python train.py --n_kv_head=1 --d_mlp=1024 --positions="learned" --qk_norm=false --attn_scale=0.177 --tie_embeddings=true --parallel_block=false --init_std_qkv=0.0244 --init_std_up=0.0244 --weight_decay=0.025 --doc_mask=true --steps=6366
MLP neurons of a small language model. Each row is named by its layer, matrix (up: input weights; down: output weights) and neuron, and shows model dimensions 176-239. Each number is 50 + 12 x the weight over its row's rms, rounded and kept within 0 to 99.
Before each neuron's rows, "fires after" lists the tokens most often just before its 100 highest values on Wikipedia text that the model never trained on.

fires after: "ri", "or", "p", "g", "at", "ul"
L4.up123:38 51 46 49 65 66 52 20 65 72 49 51 30 36 40 64 67 35 41 65 56 49 50 51 50 45 44 49 56 35 37 55 55 49 35 66 55 42 40 64 52 59 55 43 48 47 55 63 64 31 56 27 36 54 32 50 30 57 42 25 51 56 33 36
L4.down123:65 54 41 42 37 64 41 57 64 47 42 51 54 43 49 48 35 57 49 44 59 71 43 53 42 53 60 26 46 52 55 53 43 57 39 36 49 57 63 53 75 59 52 83 25 56 59 51 36 34 39 80 65 53 57 53 54 57 50 51 58 34 30 33

fires after: " st", "l", "at", "w", "h"
L4.up1003:73 45 49 52 17 58 47 72 57 54 60 48 66 42 32 22 43 57 53 78 52 56 72 33 37 52 60 53 56 41 44 60 45 34 23 64 50 64 51 50 72 47 46 44 56 39 49 51 50 55 61 47 42 24 40 60 59 47 45 48 55 50 49 45
L4.down1003:53 21 45 58 57 76 55 53 52 44 46 53 66 39 62 34 34 24 34 51 50 52 66 69 56 45 61 46 54 54 52 32 36 54 39 53 44 61 41 52 36 40 37 31 25 52 35 35 57 56 66 44 63 41 52 56 38 44 55 58 44 52 38 60

fires after: "i", "t", "c", "ch", "an"
L4.up592:50 51 68 50 22 41 36 62 46 35 38 37 55 62 56 75 44 50 56 53 67 44 44 46 35 53 45 63 41 38 65 40 48 67 32 55 26 54 81 44 49 46 41 35 59 69 43 34 41 54 34 48 50 40 73 53 38 50 68 62 52 43 40 30
L4.down592:57 39 51 58 24 66 39 59 29 64 41 51 43 42 59 61 39 39 46 50 53 46 45 69 44 48 40 49 57 49 62 59 63 50 43 58 41 58 40 53 39 68 53 51 57 53 22 61 54 28 63 30 46 60 35 38 36 40 54 40 32 33 59 72

fires after: "f", " o", "d", "th", " f", "ed"
L5.up187:56 85 46 55 42 59 41 41 39 64 56 69 91 41 55 34 52 46 60 41 35 62 21 40 55 33 37 78 43 43 51 26 68 58 60 43 49 37 49 44 53 49 52 51 52 36 50 48 49 40 57 28 36 72 59 54 47 37 53 37 40 40 62 55
L5.down187:43 31 49 43 40 53 67 35 58 70 41 54 32 68 51 57 52 47 30 47 51 59 60 51 53 39 50 42 57 74 45 50 55 58 44 70 63 51 49 48 51 40 47 49 39 57 70 55 46 46 48 41 48 34 59 11 35 50 46 66 40 58 37 65

fires after: " re", "f", "b", "d", " f", "ub"
L5.up86:64 38 46 46 60 53 49 44 40 47 41 48 52 50 43 42 43 28 69 61 47 33 53 54 35 48 35 78 55 54 43 55 42 84 44 72 50 68 44 09 31 79 40 61 66 43 55 53 51 61 51 49 53 67 52 56 46 41 56 53 48 37 48 35
L5.down86:61 49 80 45 64 63 68 51 56 64 60 54 70 42 33 49 30 64 52 55 51 35 41 44 41 50 61 63 70 60 47 51 53 54 57 53 44 67 50 50 42 59 56 46 40 62 71 40 70 42 49 49 44 38 42 44 44 56 54 21 50 57 65 34

fires after: "an", "am", "ry", "n", "ar", "s"
L4.up651:68 55 27 29 39 28 59 59 57 44 60 56 61 54 40 44 28 59 44 50 36 51 63 41 48 57 51 50 46 27 60 56 38 43 39 59 49 52 37 49 61 46 46 43 59 63 55 24 33 52 33 43 55 67 53 57 38 57 49 52 46 50 49 77
L4.down651:58 64 59 72 56 63 42 58 39 70 54 67 27 50 33 44 53 41 27 52 49 45 87 52 35 85 54 58 57 66 50 55 48 43 47 64 28 60 51 68 42 63 49 54 63 48 48 43 43 53 63 59 48 40 41 41 50 49 33 50 59 53 61 54

fires after: " A", "er", "al", "in", "L", "ain"
L5.up419:28 62 64 43 38 57 54 45 43 25 55 44 54 81 49 44 28 41 40 79 55 44 25 46 34 51 50 54 44 46 63 67 57 21 61 68 45 53 47 37 48 46 34 56 55 34 54 60 41 75 42 40 46 48 55 63 49 49 43 46 65 56 57 45
L5.down419:35 47 65 59 62 64 69 53 51 51 33 57 57 37 56 59 57 32 56 46 49 43 64 29 54 51 57 48 52 60 63 32 37 44 62 72 56 60 40 52 54 35 40 38 47 35 47 61 63 48 46 70 82 65 59 46 60 54 42 50 45 32 54 68

fires after: " on", " s", "as", "e", " l", "es"
L4.up942:56 57 70 52 37 75 34 57 55 63 31 50 59 47 30 35 48 30 39 53 44 50 24 91 40 40 61 51 31 53 29 70 45 57 39 40 59 65 25 27 66 53 61 50 66 62 39 59 57 40 67 39 34 62 63 45 48 49 43 39 49 41 43 47
L4.down942:41 49 35 41 55 41 28 46 53 58 59 39 59 68 57 38 24 81 57 41 59 59 70 24 41 35 74 57 65 73 69 51 73 47 34 36 43 40 44 43 41 59 50 51 50 64 51 53 39 22 36 56 55 47 37 43 43 43 38 46 34 49 42 54

fires after: "e", "re", "b", "t", "le", "i"
L4.up544:43 50 55 60 52 52 62 43 38 59 48 51 58 75 50 53 67 51 47 69 42 70 46 29 77 55 49 43 43 83 45 62 59 49 30 20 57 40 36 53 62 45 53 40 62 47 35 48 67 56 46 55 54 52 58 67 70 52 46 42 41 70 52 55
L4.down544:49 40 49 55 32 46 37 40 54 43 33 61 44 39 54 54 22 45 50 60 61 45 42 59 32 69 60 34 51 27 46 44 45 61 60 69 37 59 66 41 38 40 44 49 54 43 66 74 48 40 68 66 57 24 54 49 54 58 62 55 78 40 44 50

fires after: " a", " A", "un", "le", "an", " the"
L4.up273:51 51 65 58 40 53 41 47 61 62 47 55 44 27 77 64 30 53 66 59 52 59 40 57 35 61 52 55 67 57 55 51 54 49 31 45 41 55 67 31 56 62 51 58 49 75 41 71 47 72 40 25 35 37 28 45 50 48 28 38 41 38 42 64
L4.down273:31 25 51 38 44 62 48 42 34 50 43 50 51 59 60 43 52 56 40 40 52 62 32 52 44 44 56 47 49 54 49 43 35 52 80 44 65 64 38 58 59 36 43 74 25 52 61 73 48 41 55 70 55 56 60 44 42 64 51 69 57 36 65 54

fires after: "re", "ou", "ro", " he", " o", " n"
L5.up670:48 53 41 48 59 60 53 55 57 29 42 44 38 54 46 82 47 57 54 26 53 52 57 43 67 45 49 24 51 23 39 46 56 48 58 39 45 44 51 70 44 61 52 51 55 47 57 43 37 52 50 55 46 65 40 44 24 57 54 57 43 64 53 58
L5.down670:57 55 47 34 42 66 77 46 57 47 42 34 61 32 65 58 37 56 55 42 38 73 36 72 55 60 64 60 62 46 88 50 43 43 61 48 49 65 67 80 43 59 74 48 24 47 44 49 37 59 55 55 46 52 48 44 70 43 57 40 38 49 61 37

fires after: " T", " to", " for", "or", " In", " of"
L4.up599:58 57 58 45 38 35 24 53 62 63 48 48 60 27 55 52 54 68 32 49 33 58 58 58 48 57 55 73 58 48 32 22 32 41 45 46 38 52 50 31 48 38 55 41 55 44 53 49 72 53 63 57 49 55 56 36 69 52 54 36 59 58 26 46
L4.down599:49 56 42 42 60 49 52 44 38 35 53 55 49 61 24 30 40 50 51 51 59 43 55 47 42 41 64 68 61 45 58 68 46 56 60 54 72 48 59 71 36 65 44 42 44 51 56 36 49 56 54 16 30 41 50 51 50 34 42 33 45 40 49 45

fires after: " F", "t", "-", " f", "e"
L4.up997:66 71 61 26 46 61 42 57 64 23 56 34 61 42 37 44 79 43 49 60 60 59 28 52 51 50 44 69 40 57 38 59 59 70 37 43 55 35 74 42 44 55 67 41 71 67 57 64 49 47 60 30 63 40 52 49 57 41 50 57 19 65 48 50
L4.down997:68 60 34 63 48 53 59 34 46 60 45 74 32 37 60 32 38 73 41 40 45 46 43 36 31 63 58 47 51 51 44 44 63 43 58 65 21 43 74 54 74 62 60 44 57 68 53 50 61 71 56 49 46 35 48 51 40 67 43 43 68 24 57 50

fires after: " is", " was", " are", "c", " for", "en"
L4.up515:48 46 47 52 60 49 40 50 60 52 68 48 57 45 46 71 44 38 23 42 37 67 41 55 40 45 53 46 55 49 58 60 52 52 43 29 42 52 66 48 63 63 48 37 56 65 47 69 46 49 38 26 59 43 82 59 48 63 48 66 50 60 43 36
L4.down515:39 43 53 32 52 59 64 41 26 67 49 41 61 50 42 49 49 48 45 62 54 39 65 34 36 41 82 57 61 38 50 51 48 60 28 50 63 54 52 37 50 28 44 38 41 52 54 59 46 57 67 50 64 36 59 54 53 45 58 39 52 38 51 50

fires after: "al", "-", "k", "er", "ak", "em"
L4.up19:58 50 49 49 53 51 51 51 39 37 41 58 89 43 58 42 47 49 39 45 50 35 42 36 43 34 49 44 46 27 45 46 55 42 49 53 69 47 66 36 48 39 52 33 54 37 74 63 36 61 53 54 37 44 44 80 48 13 41 71 59 62 44 54
L4.down19:48 66 48 71 50 49 54 61 54 23 45 44 63 18 43 39 67 45 55 56 41 59 57 40 48 33 60 30 63 49 48 36 62 34 37 53 50 62 32 55 67 39 45 68 54 73 41 38 35 96 47 42 57 51 51 54 49 52 53 62 62 36 39 71

fires after: "re", "p", " h", "c", " n", "b"
L5.up54:72 35 29 45 56 36 48 35 57 50 43 44 39 55 55 66 65 50 59 48 42 41 44 67 62 51 50 30 48 53 32 59 52 36 56 52 43 49 44 68 55 51 53 82 64 67 33 55 35 44 64 71 52 55 31 51 47 50 52 60 38 48 61 38
L5.down54:49 37 67 46 56 50 46 48 55 40 54 47 59 40 49 59 38 39 62 32 54 44 41 37 67 38 52 44 65 35 72 45 37 38 53 73 57 44 47 64 65 56 18 13 72 57 52 31 33 48 40 51 44 49 45 43 63 57 58 41 33 75 39 84

fires after: "om", "h", "el", "il", "m", "y"
L4.up850:53 24 59 70 54 46 66 49 33 41 58 39 65 63 39 42 42 46 54 25 42 60 37 61 33 38 44 74 52 58 69 36 47 51 45 30 44 57 73 49 40 53 56 44 59 60 46 55 48 48 43 54 46 22 50 49 43 55 62 57 54 54 49 49
L4.down850:54 33 36 48 63 47 63 43 59 62 52 46 23 28 47 57 75 47 69 46 31 57 54 53 49 57 51 46 20 58 39 48 54 52 27 52 50 69 41 46 33 30 57 43 35 40 46 50 71 37 47 65 39 44 36 56 50 53 57 39 42 53 50 72

fires after: "u", "en", "g", "ent", "or", "at"
L4.up620:60 35 55 63 52 66 47 61 68 57 50 50 45 45 49 59 53 54 59 53 46 51 27 67 48 37 58 72 33 38 44 56 23 55 43 45 54 64 71 41 69 37 56 58 55 42 69 54 54 36 31 40 33 32 40 56 51 56 47 54 41 66 49 51
L4.down620:48 34 47 59 52 39 41 62 48 58 71 59 36 27 70 56 54 53 32 54 54 55 41 51 51 53 62 51 54 47 47 56 57 52 38 56 63 45 45 55 57 40 33 57 53 28 44 28 68 43 36 68 51 65 27 45 51 36 38 27 42 45 31 61

fires after: " al", "s", "on", "ong", " m"
L4.up203:38 47 59 30 34 54 59 60 63 54 48 32 76 54 54 51 70 71 53 74 45 36 48 49 31 60 61 54 48 64 44 59 62 61 58 41 57 54 30 48 51 63 68 39 53 35 30 41 55 65 38 61 65 65 50 52 26 43 66 48 36 58 62 29
L4.down203:57 55 48 62 56 50 28 45 52 44 42 51 34 33 59 40 61 53 52 32 59 53 52 46 56 50 57 34 57 29 65 48 27 23 69 30 63 39 44 63 56 62 51 69 44 43 53 59 36 41 65 61 45 59 45 56 47 79 43 64 43 47 45 55

fires after: " to", "ro", "t", " I", "nd", "g"
L4.up649:55 62 38 52 36 44 48 47 43 44 52 56 58 50 45 67 56 50 39 32 50 53 62 68 53 23 47 53 65 52 49 36 46 39 36 47 33 60 49 31 67 51 48 58 81 38 44 34 33 36 76 46 25 62 63 32 33 82 57 46 34 59 28 59
L4.down649:69 35 51 36 36 63 37 71 53 54 39 58 57 63 36 52 50 53 48 53 62 66 36 41 50 58 39 75 47 37 36 53 36 61 45 52 77 50 61 42 51 52 38 48 45 47 49 53 45 45 42 67 56 36 52 69 30 73 49 27 39 56 56 54

fires after: "re", "n", "on", "o", "al"
L5.up864:30 53 45 27 49 57 75 42 59 58 44 54 45 57 50 61 51 43 53 29 45 45 43 54 27 59 56 65 62 68 49 33 34 31 55 56 71 57 56 57 63 27 58 38 41 49 28 58 55 52 37 52 67 68 40 73 40 47 54 52 39 45 34 41
L5.down864:54 40 86 61 57 67 81 59 67 47 59 48 43 15 35 44 64 55 66 32 37 47 52 60 24 48 59 50 44 55 50 44 59 40 45 28 36 70 24 48 53 55 53 34 45 61 51 41 54 45 48 61 55 68 52 38 76 23 44 57 31 49 53 32

fires after: "18", "20", ",", "19", "an"
L4.up277:32 63 55 51 56 40 57 58 54 58 47 38 34 46 59 56 42 60 36 37 70 57 53 42 34 55 34 64 59 41 54 40 38 50 62 28 55 58 42 52 49 60 51 55 61 57 43 33 54 50 59 45 80 33 56 65 68 38 37 56 45 59 51 28
L4.down277:47 44 65 66 38 48 51 42 67 47 33 51 26 60 72 45 50 54 53 32 30 41 63 36 47 60 53 50 51 39 74 40 36 52 27 51 52 53 66 60 46 65 58 72 56 45 52 41 49 52 44 53 57 41 47 59 49 38 31 36 39 36 61 58

fires after: " in", "in", "u", "at", "r", "d"
L4.up433:46 42 50 44 50 51 57 76 59 54 35 58 58 60 56 64 85 53 49 70 40 71 66 48 50 50 74 65 53 25 40 51 52 48 35 56 56 54 64 58 64 47 49 58 61 27 49 56 49 39 39 55 64 38 55 67 41 47 65 49 77 79 29 30
L4.down433:53 58 46 47 61 62 45 31 49 50 25 40 44 53 57 40 55 41 37 44 50 45 26 33 41 26 64 48 62 50 43 54 64 43 74 55 55 38 53 53 55 53 36 52 63 52 44 60 68 49 56 45 38 39 51 37 82 66 40 51 38 37 46 60

fires after: "t", "d", "b", "ac", "th"
L4.up401:42 40 61 36 52 44 29 35 32 47 62 60 57 36 66 38 44 24 51 75 59 47 43 29 43 46 46 45 31 61 74 54 23 53 34 50 34 55 37 33 39 48 42 37 72 36 52 56 60 40 18 60 38 39 86 42 60 22 66 29 51 52 36 32
L4.down401:47 51 41 41 35 35 55 69 68 38 43 56 50 54 24 57 52 34 55 59 32 42 42 59 65 51 46 69 53 35 37 54 59 58 63 55 64 44 45 45 51 63 13 56 55 43 39 73 47 43 59 28 46 55 27 50 27 54 56 53 38 65 66 62

fires after: " a", " to", "y", "or", "im", " A"
L4.up359:44 51 53 39 76 45 27 72 43 37 49 40 31 35 33 49 16 37 52 66 48 57 61 59 50 59 67 64 59 38 51 42 51 49 70 46 43 49 42 18 54 43 49 68 49 26 54 55 64 29 38 48 51 65 78 47 42 54 50 48 50 40 34 51
L4.down359:37 48 57 48 65 43 49 58 31 41 56 45 65 43 49 60 64 53 69 49 48 35 57 39 27 66 49 59 40 38 56 46 31 57 81 37 41 66 41 46 51 31 47 37 29 38 54 64 57 21 58 33 51 45 49 47 57 51 35 49 45 55 31 28

fires after: "e", " re", "oun", "a", " ", " e"
L4.up685:32 56 52 34 39 33 58 44 73 35 42 41 62 56 45 30 36 40 45 59 44 68 38 57 48 58 38 45 50 50 66 36 80 36 37 42 39 45 46 48 54 64 51 58 59 51 44 31 70 52 43 58 53 47 53 49 44 70 44 30 57 65 29 29
L4.down685:44 44 34 67 42 67 46 45 39 60 52 36 49 72 36 31 64 59 28 49 48 62 58 69 59 37 68 72 33 55 46 46 48 34 60 32 50 47 59 51 69 39 52 63 44 49 49 43 57 65 64 68 37 34 78 56 44 56 59 55 42 50 61 34

fires after: "an", "i", "m", "en", "is", "ed"
L4.up871:46 34 45 55 31 23 42 64 71 47 65 54 45 48 57 59 63 56 53 57 51 22 37 34 75 59 64 63 44 52 40 35 49 61 46 52 50 42 33 46 55 29 48 39 54 67 45 52 34 74 31 66 46 48 39 54 40 69 64 64 23 46 59 39
L4.down871:48 44 46 53 41 51 50 58 54 53 43 66 60 51 53 68 53 42 74 49 50 51 34 65 50 40 42 44 52 57 47 72 53 56 55 55 27 25 60 59 37 59 41 82 34 34 37 55 51 44 48 47 52 43 79 21 38 38 59 44 56 53 41 69

fires after: " f", "v", "ar", "f", " F"
L5.up255:50 61 60 37 57 39 45 66 36 42 52 36 60 60 55 37 52 39 46 54 52 30 35 38 38 45 30 48 42 42 34 61 62 43 66 43 64 45 48 40 34 31 49 62 69 44 68 46 44 38 71 54 48 56 54 53 38 40 70 64 39 38 37 53
L5.down255:45 48 49 55 46 55 57 48 57 72 36 72 23 30 41 61 46 55 72 40 49 38 49 50 48 72 38 52 58 67 36 42 57 60 55 28 54 53 40 56 45 58 50 67 52 46 41 39 72 42 60 07 59 50 57 68 44 36 60 55 65 29 69 35

fires after: " s", "y", "e", " S", " r", " pl"
L4.up297:49 36 69 52 57 39 53 50 49 41 58 54 50 47 43 38 52 41 46 28 51 57 27 48 49 38 47 46 38 51 48 61 33 32 41 41 37 61 37 32 28 59 64 35 42 27 45 40 59 58 74 59 53 52 55 57 67 66 73 47 42 34 46 41
L4.down297:52 51 27 58 53 59 65 43 56 51 50 52 38 37 34 55 52 63 67 70 48 47 50 53 58 44 68 45 65 59 43 32 43 45 52 71 76 64 53 52 74 64 53 47 37 47 52 39 39 33 44 30 46 47 44 47 69 39 43 74 60 57 47 25

fires after: "t", "le", "e", "o", "z", " "
L5.up490:62 49 64 71 56 69 39 59 47 38 32 58 57 38 40 69 49 48 67 56 50 74 59 31 55 49 42 40 42 46 43 45 29 49 37 36 48 50 35 53 62 27 41 40 47 71 52 67 42 58 51 53 58 45 35 37 67 49 55 54 50 60 44 66
L5.down490:59 58 47 41 53 24 52 63 54 59 66 42 46 50 48 54 46 40 51 39 43 25 55 47 37 41 59 55 31 41 29 48 59 66 75 46 38 61 60 72 37 69 43 51 52 32 59 40 41 40 43 56 63 35 47 59 42 50 51 58 29 37 49 43

fires after: "f", "p", "m", "j", "h", "v"
L5.up72:68 37 57 57 63 63 50 39 58 50 57 40 41 47 72 62 60 47 45 33 66 26 43 49 50 52 33 54 40 55 48 45 62 40 61 53 65 43 57 56 59 44 55 77 67 35 57 38 50 45 55 47 32 60 61 47 66 44 52 36 27 38 40 51
L5.down72:26 54 39 43 52 71 33 46 16 54 45 50 47 34 59 43 43 30 62 55 54 50 53 63 53 48 44 42 44 54 25 39 53 83 70 40 44 47 36 51 37 59 49 46 81 56 44 34 56 49 69 41 29 58 50 48 52 62 54 46 35 36 62 61

fires after: "m", "im", "ar", "iv", "am"
L4.up863:33 49 49 30 70 59 55 50 64 48 57 40 55 34 47 22 50 36 54 63 56 44 48 58 73 27 60 29 31 48 43 62 61 43 54 31 37 37 34 44 40 56 45 37 49 34 47 46 58 57 72 59 60 42 62 55 62 48 74 64 59 51 39 45
L4.down863:71 42 54 56 37 23 54 46 60 35 32 54 53 57 58 42 43 59 65 32 71 47 46 76 48 30 59 41 59 41 51 46 49 65 75 54 72 79 56 44 43 55 46 32 83 45 55 56 40 62 50 25 53 47 72 30 53 61 65 48 61 48 60 66

fires after: "og", "om", "g", "un", "m", "at"
L4.up284:56 46 53 70 46 56 79 54 47 66 53 38 40 32 24 55 29 47 72 43 47 56 49 51 48 54 28 44 73 50 47 48 52 48 41 42 51 46 42 62 46 72 41 60 68 33 57 66 40 50 49 59 44 15 58 52 36 50 16 67 41 51 43 44
L4.down284:41 60 60 36 76 58 44 53 44 50 52 59 54 26 59 38 46 68 45 44 47 37 57 72 53 65 70 46 40 47 40 46 66 85 56 47 53 58 46 55 63 56 42 44 39 26 30 32 55 62 35 54 37 52 60 59 44 55 44 60 39 63 60 66

fires after: "at", "t", "/", "nd", " W"
L5.up71:50 48 61 52 26 57 61 51 53 39 51 48 47 57 43 53 66 53 51 36 59 37 47 69 39 49 60 67 51 28 38 41 55 66 54 41 52 72 66 61 56 39 48 58 80 44 17 38 11 26 39 53 65 45 64 54 38 37 58 47 40 53 45 55
L5.down71:59 49 54 40 47 45 30 57 54 33 47 35 62 61 52 09 53 67 62 53 45 56 29 37 49 64 33 47 33 37 53 60 47 76 37 43 29 73 32 40 50 66 52 30 49 56 53 55 58 80 36 64 49 60 53 59 54 42 48 58 51 39 44 39

fires after: "es", "os", " s", "at", " was"
L4.up45:64 35 66 54 41 45 54 69 73 44 27 59 57 61 65 64 45 34 42 43 52 17 39 67 80 65 56 46 46 42 50 61 52 47 52 60 52 37 39 35 62 62 42 54 71 49 35 43 55 44 94 63 34 62 45 35 52 31 51 59 65 56 60 36
L4.down45:45 45 37 26 72 45 53 38 56 36 88 27 59 50 31 56 46 70 61 49 30 50 49 37 43 28 60 46 34 51 47 39 44 53 36 53 60 72 55 33 51 42 41 44 62 62 50 60 64 67 25 45 68 44 60 70 42 50 37 54 60 43 40 38

fires after: "l", "g", "f", "h", "el", "w"
L5.up953:59 43 40 62 53 55 63 67 59 50 63 46 63 56 53 54 46 50 41 70 63 41 69 41 47 54 37 77 35 54 31 53 47 70 57 52 53 71 62 72 63 62 59 58 69 54 44 58 16 54 43 22 57 35 40 32 54 53 30 56 63 35 39 57
L5.down953:30 37 66 69 38 52 54 30 54 53 77 51 62 61 58 38 54 19 40 44 30 36 49 44 66 59 50 38 64 54 72 47 50 38 55 39 57 26 71 47 49 49 48 41 38 47 24 44 59 49 49 58 47 58 62 43 28 46 50 39 56 56 32 39

fires after: "p", "b", "j", "k", "am", "ad"
L4.up307:67 60 51 29 71 28 69 57 39 48 52 45 38 50 42 54 64 78 48 51 51 53 47 60 66 62 39 54 23 40 42 55 27 46 41 56 41 42 31 69 72 64 63 58 68 49 52 58 58 52 25 48 32 38 39 58 49 44 38 57 41 51 47 59
L4.down307:64 28 59 52 56 58 55 32 48 44 74 29 62 50 50 54 55 57 66 57 42 66 25 36 71 43 47 36 56 48 51 49 64 45 55 42 66 42 48 36 54 34 45 43 61 20 53 41 75 39 61 58 50 45 40 62 63 45 40 40 58 37 44 61

fires after: "at", "or", "h", "r"
L4.up981:46 34 38 35 56 46 44 57 85 49 64 38 30 39 40 48 42 48 54 44 53 52 57 74 62 51 41 38 27 50 54 60 57 59 55 55 41 59 37 59 50 39 42 19 42 55 47 49 42 55 62 41 61 57 15 65 54 54 61 24 38 77 42 40
L4.down981:64 45 61 69 61 59 38 34 64 49 40 48 22 60 60 30 47 53 22 36 69 51 50 35 50 66 64 74 69 54 34 44 35 53 59 58 56 44 67 63 42 53 56 45 28 54 33 62 44 37 43 46 09 51 53 47 51 48 29 49 50 34 55 62

fires after: "iv", "re", "o", "ul", "d", "ap"
L4.up600:39 46 39 34 58 39 30 42 64 52 41 63 38 56 54 47 53 45 50 38 70 50 54 70 52 63 32 51 62 57 40 39 57 36 44 57 61 53 67 56 52 33 58 53 35 48 21 54 53 62 27 61 50 71 55 66 44 56 78 68 48 38 37 42
L4.down600:59 59 83 43 75 49 53 43 52 59 51 67 71 66 47 36 61 66 28 50 55 47 53 59 72 59 40 38 49 15 58 56 36 37 52 50 46 42 48 66 47 58 54 42 37 52 73 47 41 42 56 40 65 47 23 42 66 66 17 53 47 73 36 38

fires after: "u", "os", " at", "y", "an", " A"
L5.up556:68 52 40 68 47 40 54 38 66 47 55 62 54 44 62 70 46 43 54 44 34 48 47 48 41 55 67 56 59 45 53 39 63 49 39 33 32 61 66 24 57 53 32 42 57 53 33 48 63 49 35 57 27 66 53 47 41 65 46 55 26 46 64 46
L5.down556:52 60 57 47 35 31 48 70 36 50 46 47 46 43 60 55 72 52 48 66 46 39 46 54 54 78 46 44 41 47 36 40 51 56 47 62 53 59 52 40 33 33 56 55 50 47 35 42 37 61 32 45 84 48 54 59 60 50 44 56 58 34 50 62

fires after: "-", "al", "el"
L5.up915:44 50 43 49 47 56 75 56 50 26 52 56 61 61 46 60 36 63 45 49 34 73 62 54 41 47 41 39 40 33 50 30 64 45 55 65 48 32 38 48 77 40 53 46 43 45 57 64 55 60 54 42 53 67 51 49 55 37 58 57 54 64 57 63
L5.down915:50 37 57 53 51 57 42 35 44 17 38 56 32 21 56 45 63 41 40 49 62 46 45 54 39 40 58 61 54 57 41 53 41 45 26 55 48 52 41 59 33 63 65 68 57 57 39 49 65 67 52 42 25 42 43 41 64 56 53 43 33 49 52 37

fires after: "in", "f", "l", "ed", " ", "-"
L5.up39:72 65 35 74 63 60 55 62 62 40 60 51 66 51 38 42 41 58 56 79 53 62 32 54 29 22 46 40 57 35 58 48 39 41 56 56 52 59 41 48 39 53 51 42 57 58 85 59 49 56 58 19 54 57 48 62 48 29 55 32 35 28 43 39
L5.down39:48 38 60 63 55 43 50 51 64 26 42 41 47 39 62 40 64 59 61 37 42 58 42 50 46 49 70 74 49 52 32 58 39 40 37 55 57 35 46 63 51 67 43 61 41 51 29 33 65 30 46 59 51 76 46 39 28 50 47 39 48 50 56 59

fires after: "y", "c", "C", "z", "u"
L5.up190:52 44 55 52 39 61 51 49 53 41 55 39 59 58 76 43 60 60 53 36 68 54 44 70 56 57 66 58 48 53 59 43 68 53 42 70 24 57 70 43 34 49 45 13 62 50 62 52 50 42 52 72 45 49 45 53 65 49 45 65 49 49 65 44
L5.down190:56 58 56 47 51 45 46 55 56 47 39 55 43 25 47 55 43 42 84 46 45 57 62 51 48 52 64 56 57 53 56 49 45 69 43 43 39 57 59 49 59 49 63 34 44 46 46 41 59 55 50 47 65 42 57 83 76 50 35 39 68 24 63 62

fires after: " ", " h", " re", " de"
L4.up760:39 68 58 24 23 50 39 53 58 65 56 48 54 40 55 42 55 73 51 53 52 68 46 60 60 68 26 44 62 46 55 51 64 66 58 46 45 33 60 42 48 55 49 35 55 31 48 58 50 46 41 46 34 55 56 63 56 59 45 56 39 29 48 34
L4.down760:56 44 81 65 48 44 62 31 36 52 26 40 46 54 62 55 51 41 30 57 43 47 60 53 38 38 75 36 36 71 55 35 32 37 54 69 57 41 50 77 35 27 61 46 40 59 40 60 57 70 54 65 41 51 70 42 58 38 56 68 53 51 41 58

fires after: " al", " s", "\n", "s", " d"
L4.up130:51 35 27 48 60 45 49 53 44 42 49 31 46 46 28 46 63 72 49 63 49 50 45 47 26 56 53 49 53 43 60 38 55 68 43 35 69 58 49 50 66 45 63 38 54 27 50 47 57 58 51 60 38 56 53 59 71 47 54 51 38 54 60 27
L4.down130:41 56 57 65 56 67 60 66 49 41 52 67 50 51 61 58 46 28 48 46 52 43 43 44 59 49 32 67 48 57 20 53 48 47 67 51 43 69 34 43 52 60 45 61 49 53 62 44 47 35 45 48 68 51 50 38 45 40 45 53 75 53 35 60